config.toml
n_layer = 16
qk_norm = false
tie_embeddings = false
MLP neurons of a small language model. Each row is named by its layer, matrix (down: output weights) and neuron, and shows model dimensions 170-340. Each number is 128 + 24 x the weight over its row's rms, rounded and kept within 0 to 255. Numbers have three digits each. A neuron's up and down rows have the sign that makes its largest values positive.
A block is one neuron, or neurons of one layer that tend to fire together. After each block is what it responds to, as a language model described it from the Wikipedia text at the highest values.

L7.down267:094137119115167150112126069128090131077129148085168095148096164100136108116107103092183100124154148123104104169080101147137138127162105159106129120109127086137099128107119141153135127131083118137135115136182154170144128159135117121089148095146115162093120114093130125165122115129140126152145119118130125106136134112151125130134134148102140112134084118119159028135112110134181140113152120108121130162132123107150161134152142178124127110134132109098122090152113144051111169111118146144134100074105131122113149106120
L7.down416:152136129147171139109127100093108152171089162145084123145116127108125120114110118147135134134155116125085094123136146109117130146124134114144153124155149101144099137139099109106142122134086146119115122120121149126148139101093101145139136091109131144080204101112123141115100096131151133111104108126129094118115141089121102144092123142093110150079117173183134087142102033098122120118135165111115108122118178119131125178080128115158103125134111123122120116154144140151096139130137132122093110095138095101144133118133
L7.down1024:111113111143098147127130119127113125099176158180135122093097125122131117150151084100186135170166164103103153145081146114174154139120105108118142152092104128121131172112080124102150119085111129135108138117130144129126130119112171114141140085149123149098140125123164121124159093110173122171098115146107119122116120140098124100145124164105126132126110167165089068101154084128133159129110118151081097102109118129137121161125120112096125150113119142139128095121115156146120118098127131124108104181108123125099120132114
L7.down1153:128121137096185140138148147096133101105163140147136143133064130106141149117095147117165080129139124154092173120109133127147147114104165121127166107079107123136160133152168121134102111126080106097109119118176119141126150133136191098145161125089152150113149153111090122106100134139102114123138086109090115132150150135201151148162088138158137135127131111123128102148137119117123121170122114087140151164128149118134104147132090104096148103156115141115119147136117094115090171114123131118083116145082132134148125125081
Responds to: Setting-introducing prepositions

L9.down612:149113084130115150125129121142136120140169117144115131140132183141162104140120114103147124100106073139104126154141124136130137173106143117139110160113140161093162119142104090148136093126146136127099098109144162119116102128129159108104108146093108176138126139107125133079126194155154084113104105173141142138077158087121147122123098115148111141105145141166147114108142160112134140178129134110123169143150136111130097081097116113160100108121127155142130112111138139128091121119118172132126073160132129111146125157107
L9.down956:150129117169109110106112128083145101160118133106080125142133158145138156116134135120081125097108163090120106106165100154123117128060102136129134157156152097146130145115089111075107102116110120162122146153154173086083151133139100115095115158099116117153118124132091146078139138125145145122142157135092153124158131082144163121123128150122140135083123097138170150165142134112122149098110129096138123100112103135160106148158138137144129094135097107120125115149162107133141112136149101142101125109145144123126091061130
Responds to: Comma after introductory dates

L9.down549:127130163127140159152118079158165147122118107140136150147097139136168137134109124112120085121122112146087084120140098149139129165190137112173152101141121132149126084111069081088119152144112102105156163150117151153152115113123149138146128147140140087148167128103145125135164137095152105112142107087145124143123097125109126099113114134124150132130154105135107135167107156104097153111134174141139141136097142097117149122093095126115144147185141116103129139150158164139113107174097117185146108103097118104096083076122
L9.down1084:112109098120151178106129110141112107140099111138142093104123150172161127136194126094125141116142113126116113108098128181134151202130093151154139129136117166124087128138112134128139108137154138130136098133146134131181158143148173139115126151112116122128127128123155117157176127102104147093106107122157119209109131108115130106111104160190123134142162101140153122180140156106068095087120094136096147153143144158158134110112130142169126124125182114112125128149161128080166087102108101129144146116089096112103141115120
Responds to: Phrase start after and/comma

L11.down35:162133122161163125107125141102138147119092150094093111125115111135083141115132120118081128129174141098123169159093134125148146144136138132093112110109097146111120119094100133132129062134129086113124122199119154146105146153153155116094122107190122113146140126140149109112126080107140166103124120108124149181165091119112113120127122153101131129136102160105115075167106152117117149144101134118142119173151123146085114134110148128138151074121127098096111112157159174124119136138151164144101137095095089126135115154084
L11.down40:145119108141099164078164135091070087109160132129121104136138122119122132137148114159186151127142130143121107124130141112089111111151112102143129060138122130143124133094117146098166110115137130108110104176136108141097170116105103148150130137113130119155085138164142150110167102136121141119177162083153127142150156111066139134126158127130149156128130137106136137168142139094105103131140133155100151122126140154112143139113104169106112122094110108090134139121142137109131117164155141174118138132115078103113070133163
L11.down231:137103111158088121153129155114120137133108111119167151140131110120124166107162157170165154126142132149113148159152119138148091146153116093112128142134114141135097142115096129149121112139116120128152163152128100149125076080153128084137092144142107119147158140139152100150103109108160113157099170158158091093151131121097105134164149173117087132115152110137189133115148134142176095119130107137189115095169137110117103132116149192112141156194095122151118140126134121133160119078159133114105125148129146162178100151125
L11.down338:154123141118176112147117148150141157128094099112121132163113117136113155132118113140143140102154090186121159134151155162091095149125118100096131092171113099135124141151104120139126055126104135144081140121153111152138109132140145081155119129135131151098138136130152085109122128129152146142122135186122150103147160134132121100119115120104111146098147145128125133149124144115144131108083150107102146099134113138102156130145144123138156160146145118137123110088144082169146152190130161150123115126142128097155138157138
L11.down546:144104155133142140107124159127062100143097150126153110149087142107109138120105131128142072128125148133119105129106115094110105145142140150130152124155118155122138107137120110131124128092131106113144086088095108116120146153126186157149123114136168142082139098134121162131132083151146150104102127131090149130127116180133122105158129095084160166103122099150140095140094136114130112121220146146118167087116143138103114151139078149139141083115124136115121127152137154168148129089112145099121187147132102176121134104146
L11.down967:145164162165152126142112147188099109166164139114147143107136151116110154136121100133128086105126089113150109119133132114145121175116102153100217114133098132114134118170099089158105108160147109125113104133135134137116108123113143124101154104174103145047142108153094098076100133099169144130145137183119113125091126172118093079138128112135151114126157119114161122153106107149105132127155129116172156126155095164143077145143129117148127094110073150123141110173120167149142132087140157125153137086129096137139132129161
L11.down1171:157109132183158120102129104166110115155110156143146129141134189123112106165126146105120132099122093119159156134164109138144103166137142114080133145134118132167155107142133157163127080148125093096165166102137120112079111140115116119104094133119112175123124153116123114111110116110172124121143185108131136168103112131088120123124118180087097092104149128150161111124178145129124115109176104096144090118128124110146119129081121104110103116086089107122099114124115147117120141082151099165124121161095135149143156130120
L11.down1206:145129104134102128140099116136120157124150115133160144140159137106141091144163124141131082094147111115114127140156106094121108123176124135120129144113144119143121165175124133108151119123127128129144122152089128143137130138143073096193115131147122142136152155145123109113131140099158099142147131178114166127113094096128126151158121144147102160120125128134151127147143151094121159141122151170113138094114135151153150133142109119112117129112100157113087156133134134151067088134120148127141153135144103077134102130093
Responds to: Coordinating conjunctions after first item

L11.down128:142129130126146139075145125133120143114155152152146096081075157117102113124106138107123135126131081117133119131154108139107127122114128145128149133103112132153104155126104163116148077166150106113127132139118095108109112164152116129165134152133129111106123074135101105160074128143152115123134124154106081125151128145129110144092152118144129101117130103083124140151196099155148115125126101136138132097157155162145108098146144106109089172095163132120102085133098174153153139152125124104118157071114082136125170122118
L11.down157:126156166166160120111138111143117101167126113150160106088127161164126105170084138155153120107150134141122088116119138075117110101136124166139169133147158128119081073116090092105158146136122099121149149103105146093110142138149169123104079152112157125128107117138079077145134135125086122145151146160160122086163145105126147131130102155123117154123145133110139106098149125152138119132121146120137144190125113134125123098118097155150103185133145168116158183148150146123138135161107155142152146111108157121094144081141
L11.down354:149126124159149143112142129096124151117173147135141142096043141096119115125123110118175177129114149139102066099142135105077110116156175113136130151128108143128128091135115142109144102065195165129125113113154098144137144145129133095137151154134161144130139105145108104105146131126117111087130092175127107138091149156070203089138125116105137154137087077190136067103128143128091134148156157151105091132147131100138139138112154122116162132086172138132114130148140121121108122135096140158122146079146147173110132111128
L11.down431:123124117170107129140127136145152129104112148126105104155099111120193133095167110130141136111106107094154148126137116141136101111126141128106104120079094133162126133145084141108130110133164155100095167142090126118092134091081138138137159133130127126098128120111130136110129121168176111099121114146097110135093113133104145167076130078128098135138124157121125106105118155122140143112144124115131093149103131088174082140137106138091145133153131130123143138087152143085143147115121102145119154112134123104121140116077
L11.down581:120121180112120138109105145077122123104127100157122127114096132131096154135147175134118082100156115171157157136119117104105113131180124154148131117144123138145139137138116141126177111104148125118141109130117150122143178126114145139090120134072141117151136134138127146124141175105152133131159112141121107112075129127087113121120095117121156129125140132122120142111102107146121097137108111106125123129113148151110138152139108134167071176089107123152180179169105155133131118136111105105083101164112150136154164115134
L11.down760:111123159119170138106104113159149147121132122122101147155179081153135132135091125094111122119122113144100148153075138106121155140091114139122140149134136137152146169173123138130181124159170132107135144146161128088146105152146091069115112129084100168140103137084141133136169144120146124134133113122137107173112150101120165153146110135130113140128138124140096134103136136162116112139122162118092145142145134117143121095096126156159132089100167123110100098128150112120110135156098123117103089128141144094136122126073
L11.down868:123132101146105177066114119168112115094054109163136153107160090127113090155137114127135122145142100119136160141098153132123085099111111137106112153111113155142154136097123130122143074139160149109144126070127124121130101133126149166147142166145118115086128165158116137133162130101145134125106092113111102152103131113083140152102115141115110153134128105110147139134137157140126102127117114134121118122143084154123138126138105163143085105149181109160124121101132148107135101103162138108072117136125113142144095133106
L11.down1040:144141144150106114157131097122087102167105079146141117169089141149125102114092154127144095136122109110135085153106092118124136137132083129205140150109099146150122134158173162145123133150144130103147174120130148110149096127130146119118109131112124095116095125123118093104168115126113131115150146120106127160127152130043131139140100117071143140129151088127187111122125142149125113147112097165119131113123108130147116128126110161111111149136127130110160101116155128121116176107079148102133110103134121106150101110110
Responds to: Sentence-opening time phrases

L11.down173:131143103137140111141069117153149117124094126095136142186113164093116098125143126106124164135149152111162083131168135146137114142106167124079122164113162104114122149127140099140127146116144090148134134154110096092125097053139112147117151123078182137153156167112160093088123147117160137128148124129125115113159105122131123120095135138169143105130151108175093072147127136101156133086137095172137171135146155134142128145114136150121111126105154119124170111108128128105127122141141081153088127108182154167156139117104
L11.down398:156148147124115138115096137118128129109142117131152094133110176154130114091150114100128162170093112161085125168114140125121135142120122164150119133129145120118122087104142140150127123121097116161120114146124142149144121093136153120102116129122147144097154147121103106148116135122130120125109085127144127155126122084204113118145190115106165113131119118136131185153138168123144119144117142103137143165107155106103095107145161097155169124135092105109094151099136116108123138145097101122117119087136135145139141189164
L11.down623:113150095110139115131120147164126146149136148139105141050132165116159136115111115086143135140124120133141130157142114138139156146120147136116139117089133141140156081074129174140107135140141094118130116109121116146112087168115133149138087120092125141121100127128134145127186155178111154119145092137135143123153155162101146160119149133137139079122129152222118119168059146081137146166120144127170105060091097154150154133140072183097115138117084112143124106145123103116143140119133121136120136110125115141105159131160
L11.down639:155150098156147103110108124151116108106149087160123131105154116131096096120116169115154140145150120167105100166148112136118103119137154141148109211124136106130127146159170144166135141107152151113118120108122174105100129125130098094121114162093153124146158144093122105139140150129158131163133118140126122154098112155164085108099111128171075084142095089129133095160138130164071116126098177134159104130173150149161140113123161110153086120144134146116130123147135140076108101156103111139102121132116104131125150116139
L11.down656:152114127158106125121114116111122163118167160113110121132118133145146146139123093132149105107110158125129148152119145148102106117098086147132112126136100129152130160108106161158124123094044105126141144168144117117133133127102114097128114131119099166101115153106150154121168121176126111097123136130165142121128176133182180091126111093078103173109135159149096159146141134109107165148117120129139174143158146127145097104141138146083106153154139140149118136109133112103128083098109168109091171121138120133125049191139
L11.down770:099157101136109123138061090166092164105099091136136122127163119134156113165120122124133129146119107132140127098131138114167130115126159158145098122115125113095129111134138093153120152126093102127096098122110121135136123133128111139109175141136165068132149140158122096165107096097186106121110130176139107155129116102175101107105160154117116115099164104124138068135134135133082111144115140156133113136115129137103115126135112142129156101134124129146173125098135143103115133115158103146129144150167116140146108121150
L11.down1129:140134106134096123121094145179131166132133148159130138110151123117126082155139105144091140161136185149131153122152163130171110147107150138135148132120162104130131092117116116145152122125126115122074097132083128118154155119138100129127131127092124104086096118133131133141138121115127177125135085174132155147126108118178144125143152115124107137115148111147165189156132121141121131144098137124121122159114148115122166100136125140146108083132161135117095132137098092126163132166148150121077150106113130095138145096146
L11.down1203:148140125155115146112117158129131165125156122153105117090138122138170105123125119111143158148094111142109117141194116128128133127094129141146157128138103149110154137151118126136140128103130147098103102162105130129136164106156162133113095146122107135084116142155128108143117156154124123142134151167121121119154155123153151129155144080147094117125144083168120125137108133106113097154142145144136113135109161144170102124143105150160140106134148145111109141084139109138162165102105123142125168159125112062126094088172
Responds to: Preposition or prefix "in"

L7.down521:128114122123103145117168117138108111117147096095112112113098150094125136159122125113122099088175146146117107115132123152158149087107130144166124124084161106098125099151157157111127125123110124105117161138112145125111155146160116131117127132126138116108141127098126097179133093140113115164131123150150144107147130118156135152137097108142157109134126115096139137145076114135098176153127173136094140146159152138159140098094056116133112148102111146162095110108102127160200099118114118112139125130108122090131160139127
L7.down522:114107136119133103147103096130123110156102145158146146139139174105150161093131123106088147183117145107133133116129126153124141114138148094136110133123160140101166110114096153100139141136097124155129125123161124169106122171148120133098128107102131141117146109131130112120133110112072119093172104120151115108148095087099129121121165084116088165095134131154110174150105154104145115144145121111111106123181141102138117135112102115151177137122122086112113128132151154097096168125123117130134138142108135175127135133092
L7.down833:133120159132103162128136132170143111106143128113103077165108088098119089130144082114132156143138117134138121140115122120153132125149115129117136098104159147148101122132096115119142143135090143115129121103166095146119153119129140158098121167144085124132110156105118161104112098130136114125151122114110107111094133128156121132118122104092149155151144120151114147134110082120128091113125089127089093118108117129146084093129066158122131171145155112139161151108143129122142142112119164165186137158090172090121135113122
L7.down940:104116137124124071119123162126128115138108127121156129128132131122150120161130146114103123165127102109125093171118185136096129113162101120139143121116082143102094156110126123098093153130113139140112132136142210122117114171142142157120144109112132109119150124165122116147140165130151145106125129127148091111071153114080118130156116137196144081154170088126138109189138120163117151158104116098106133137173120094140122150118114141062126130152101145147155103121116162123123162133140115092169175142121141146146115114125
Responds to: Tenure and period nouns

L7.down455:146135092128146151169142153100119164109120116167084129118146112139133113142142091153095114092116138140161129110134134167116128164142145085117124150129102112118168196122136119141139130138178093145119133149142150123120119113123128092096166146129119157159132118088132142114099112108136175133123139147143069118136117136160105170109139169139105142115102128105164119142133116092132120110146142125128138156173151122151135122104129111123144110112136121143098109150113157116153097134188135133104117129096153159108122134144
L7.down486:122099145169129148119142119156130123154157093142124148121160161108108138164163083125150080091096129112123123158091124161147175125133141106114114126120094152089150128158078189159132134120160128114107193112149145154154145117104141092122122145126130151109120101133121127123111154149132159107073154127125111165157112110074124134093091134125090131125139094111146127120133130131141121118124115128121146112106120163099121122093148050141152163118119105153124100127109125137114135105128159128120139080167115105152123104168
L7.down825:139080140125139157097162079159123123130132144132133104131113190099171117097144150130136115138130151146140135162141159162127154076144159138143110156116111175172130100136157121123135099089100120116110124140160138153185096126131139117122111118124162140119136152131119127129139092131133169126122098166113137125086183139099116136129119124142101150112132150129127091107115157119156148118118152148096126172161146133119135154105108117160152100156127172144126163105104177130093165140151169126139128135162120156132104094142
L7.down1167:152124100149174110116138166116154109157175115172140105136119158130099089166167115131105137117126127155115106134055131156123142109116127130122136140111080150106140110163113140124133126139179101103137118114183164136083126155077159143103131106144149165104108122155099145108123121127093134126091151125111103114133087081105116128135092117155116157109144114088126093121149125097119145130152145114151113144125111154138125125118125121138146111141148135130083146137129182128110175081129160156095133106164148161141131124143
Responds to: Coordinating conjunction in compounds

L9.down548:151144144134118132133125123146137108125116122116142140121095100135134130154127140161112111124131140124136141129139123127159127140100112136128135152144116127148126118137114123133128125112133138116130052109123156123123131146135144116129129132116122112134089145156136130118147125120118113138123107121132115127122103120189126122127133161118127138142112140140125118119133128145144116136098140104120159101123134134120122138127129112128126150121126137137128133121130134136147114137134113126117154120119124122109126157137
L9.down573:128136136162105131112139116113138129130133123133132113132121105132125119121137118143128122125140165129136133119117125138163125136096120160143138133136135132132125112114104101105117134118139139117127090109130148126142137138131134134115143142120121120130110136123124134107138117127128112104125135115119124128113101113197124125141126144128113119157126132138121103135113121153115120149109136116137162116129121133132127129111125128112129128135115129112136121138129140132139138127113118145140147121149114155129142175141
Responds to: Section boundary markers

L11.down152:115167127121136089098172097083105150091140129144115101096068150146088156109118135148133127077130142146143141109141169122121128155087140121128120151137133134165141134141111186123172117087105161165128123141109122127179097098136156107111100158139162138160155109127147143120137174130116140127094097147135135129126129146196122183136115121114134136110113128081101116118106139120131117137143147144139177148114116133124074126154189141156122129093129107138097133135157118102134112191145148104174137139106123148142103103141
L11.down322:132158167171117135101131124141090102130104104128170134092072120104105188116114157148165141144129142163152112136167111123157121148125114111171102110136148150138121120098128161133141169098165093128117118120121140122131135143111153120122133125111126143145097103103133154109125142105154124080175113156070155132142126145133184140132122103130163143120094116147133135157124143117098120163185099115127155139109141180112124140104116145134149118128179104139108151101120109147126112122089168125150111135118114131120112143172
L11.down450:120134160142133100122138125147107076106161110125151114117134127126117126085116154127133123104134135137111154140119133147155102162150152188106123129105157100146121143136126097096094134140144139121117174141123128115091159076095169098142104135144104105114120128165146155116103133153137105134158195149119166159150115129183124156141138104144162152114104110168131106134138150096138168136151142088114105134115097117119137127105107149149128131095101139137164174137109154144160174107117129134125125139125121140142146121161
L11.down521:144123139148104133124132100132107119133093138064122128134094146119116078115124149080108120100134169135120161150134134110141119116112103141143115147111118126116082089142142147119162120169120123121180133105107097153139141123108179160141184143107110077110119089108136090148109152109166153125128139103131161106131132122132135143120081134095097166084146128128125076159116102094132129117149130152092111108112139185171166157096122127139090134141133142104094125112158123099111130125091133124115113109124120102172158112142
L11.down559:125121099104111140119120141132128165107117156139126071121113125125122122135149123117138147117133126156169128138110125154099159151095143137129113129125096114135152134119091133125115121108136087117090132126127139140176136108080084147110113123113156121132087128105162087167136128096091101131111107148157087141134139128100113144168133100108141137090081133138129125173101137104113096159141113123105099131131115179123074180128159104136108123167107126110125119154124140121148135152136153126107138119150148120127152122128
L11.down722:101152167144113146140095098097135142138147113083108113067111143137102129136161159122139132144089193112175159130123087104127157103121145111140124154143094069106073120095134115154138122146186121134113112120081132146127132094125157116116130132139107123092127142111127106111105145141098116157085116088091123131116118099151141126152109145173155110144101103150136092135146130141138145140157118105114117177123140102150102106131132136096136129113140169125135146137086121091142126149076111144146154137117147119113110101136
L11.down825:135118165079138132132147128089137122096128171118141094102094145107148118148143121123163136131145141087113153133119133135126115093159143147126116143144112170115111121112099109164104089110110149128154092127096114066106107119096171146131136159103123143129124148168113180126165159165147119129153101156146183111126178153120122127112126116099111117152081104133137131142136098156127155136148122146136095143146102156178131138110077141108151132159110139152085139130137152130164154098155152138169151133147145106158120106139
L11.down1108:111172128167094134123151152144172108121170082095136106127128156135101128128184116101142140130152138111155109122142140159119142109124115132122128137166142138134118109080127176110117133166104084158133164091131118126122140131112115168110137097145125123115141134086159114128058156105107096140116123121132108144110118147128126112147159096101138123097133133138119165120124098121136069162148152174158175115142132156127108105137111118113177167192116123095170111129112119134128151111156139148127121111099121153141125147155
Responds to: Auxiliary verbs after subjects

L7.down124:149174091091116126120121161122139178135121152107102136133123112166119148113126159162122094125135077096129161185118115146175133101106156143117071102151127102131139104102103113105137132118140100127074132116124134102121160141126091161117122111094137178102148129088124142087140122135101136142143152175153111170109134098180094148135136109127114118163112133143120161121130112133156135131104084153139117122130136106101128142115147173133135134167078158149127143172167148128168095142099122122183105164139139162150166131141
L7.down231:075135126136125135093095118156147144145141191127142137120118114153116107132105131136118122097124128158130159107140147157119110150156124126125124136106135077128131167166101168111071131142133112126136133150122158108140135134104108145121118130140146136152161115087116115172140127133059105143149128129127153158143119139098152125145158119075130135166116154162130153103189122135140120089142109114106108175152190130092090164102116114130135118143136093106108125117132123135109166153133176129136142129131132125139138163068
L7.down240:070122124147124160144116143136130106168119139115089138156121154133101142124145160119161138109149166099160170150099114102146064157110130121105101113170144131161100097111065111140106122084148102135113121133134143127135119132153142099135176160118180124143139176126064167108054119175140154094096131102161122120162153136115128119119124119080130124123138101100168111108085125130155120182179135133158138155125113120092113103118124139158109127142132112117158128124131141130115116119109112088093118108101139140103139134114
L7.down851:126137108150134146129163087099127134128151135106126160134140106139166125123144116151121115158104123119131131132157146173126127122109124199089126142140132151137121142087106159164159130196109112120133112087102121100087149154136135129117166124118125151118100134153119158066107148106172120148148111154148144113135119142184146173146148121133131150079186158106154140110146145119115104108083130152130125155105124139110155134153155077136116154164125097134122110108129166159135125151109141155151148139112128105152172103116
Responds to: Category nouns, section breaks

L7.down205:147145146115108107153150115144119135111162159170134134138119125108128106110120083172120105184120149120156177152127093149159105115134142132129122124124133122137102135121151144119118120141170107140111104135124087129117101144095122133097167116102140113129080123129109138123116115102097128193075133123130149124170080096159084125101116095142142165130144115190169122132134125163148159132137138100124127159096109167074127153100118133141090128099110168186114125153159117108123098136139071139085119167174102113160119083080
L7.down338:139148147151093117139125137121119129142185125119157174126177157166138156132144094173097160119134116153101146129123142150146126113103115110125163119118106106125110124158136134141107149154114151144155167132112140161134109168165119168133132090112124114148114164101135116092124136150134138092074090135090095180153074138191127127118134120145121108141120079120128098108121116119100109142138131090117133159154119139148146090163123145146107185153147133183092149109138172140187066124083138157143141144126117142167159110105
L7.down506:193102142132142154108121165141126173159140125129162135100145139131144125087155101106122182100111123143119147115121119134138113182108134142128099121106156135107100106120101095090103113119134146166082135141162099151136138154140134119110101140132116152137111143119130128137087143152129139136124135183081102146145126146156121167171167133151142153116107138122129136139087095124146131147149127111135108145111127117154124164170119140140137145090097128107097146115122125152118092120132159096127087177122148128153142159149
L7.down1009:080137157142085130143163142126125137101170107093098076076107164115102107157116153118141121137127113136144158167084079078139134123165143124157125101094141120157171097133147082131092092112149120115125118096132170126097138105155121102091101133139147101123142106136126098131138116121118208163136154137108139106116098129121101094174125078142142153110122099173108082090131122172115110173134156142118092162147128111126037120133127133146121124099119118141122119135149127122132122128109097130124132117141119103092110103110
Responds to: Main verb after subject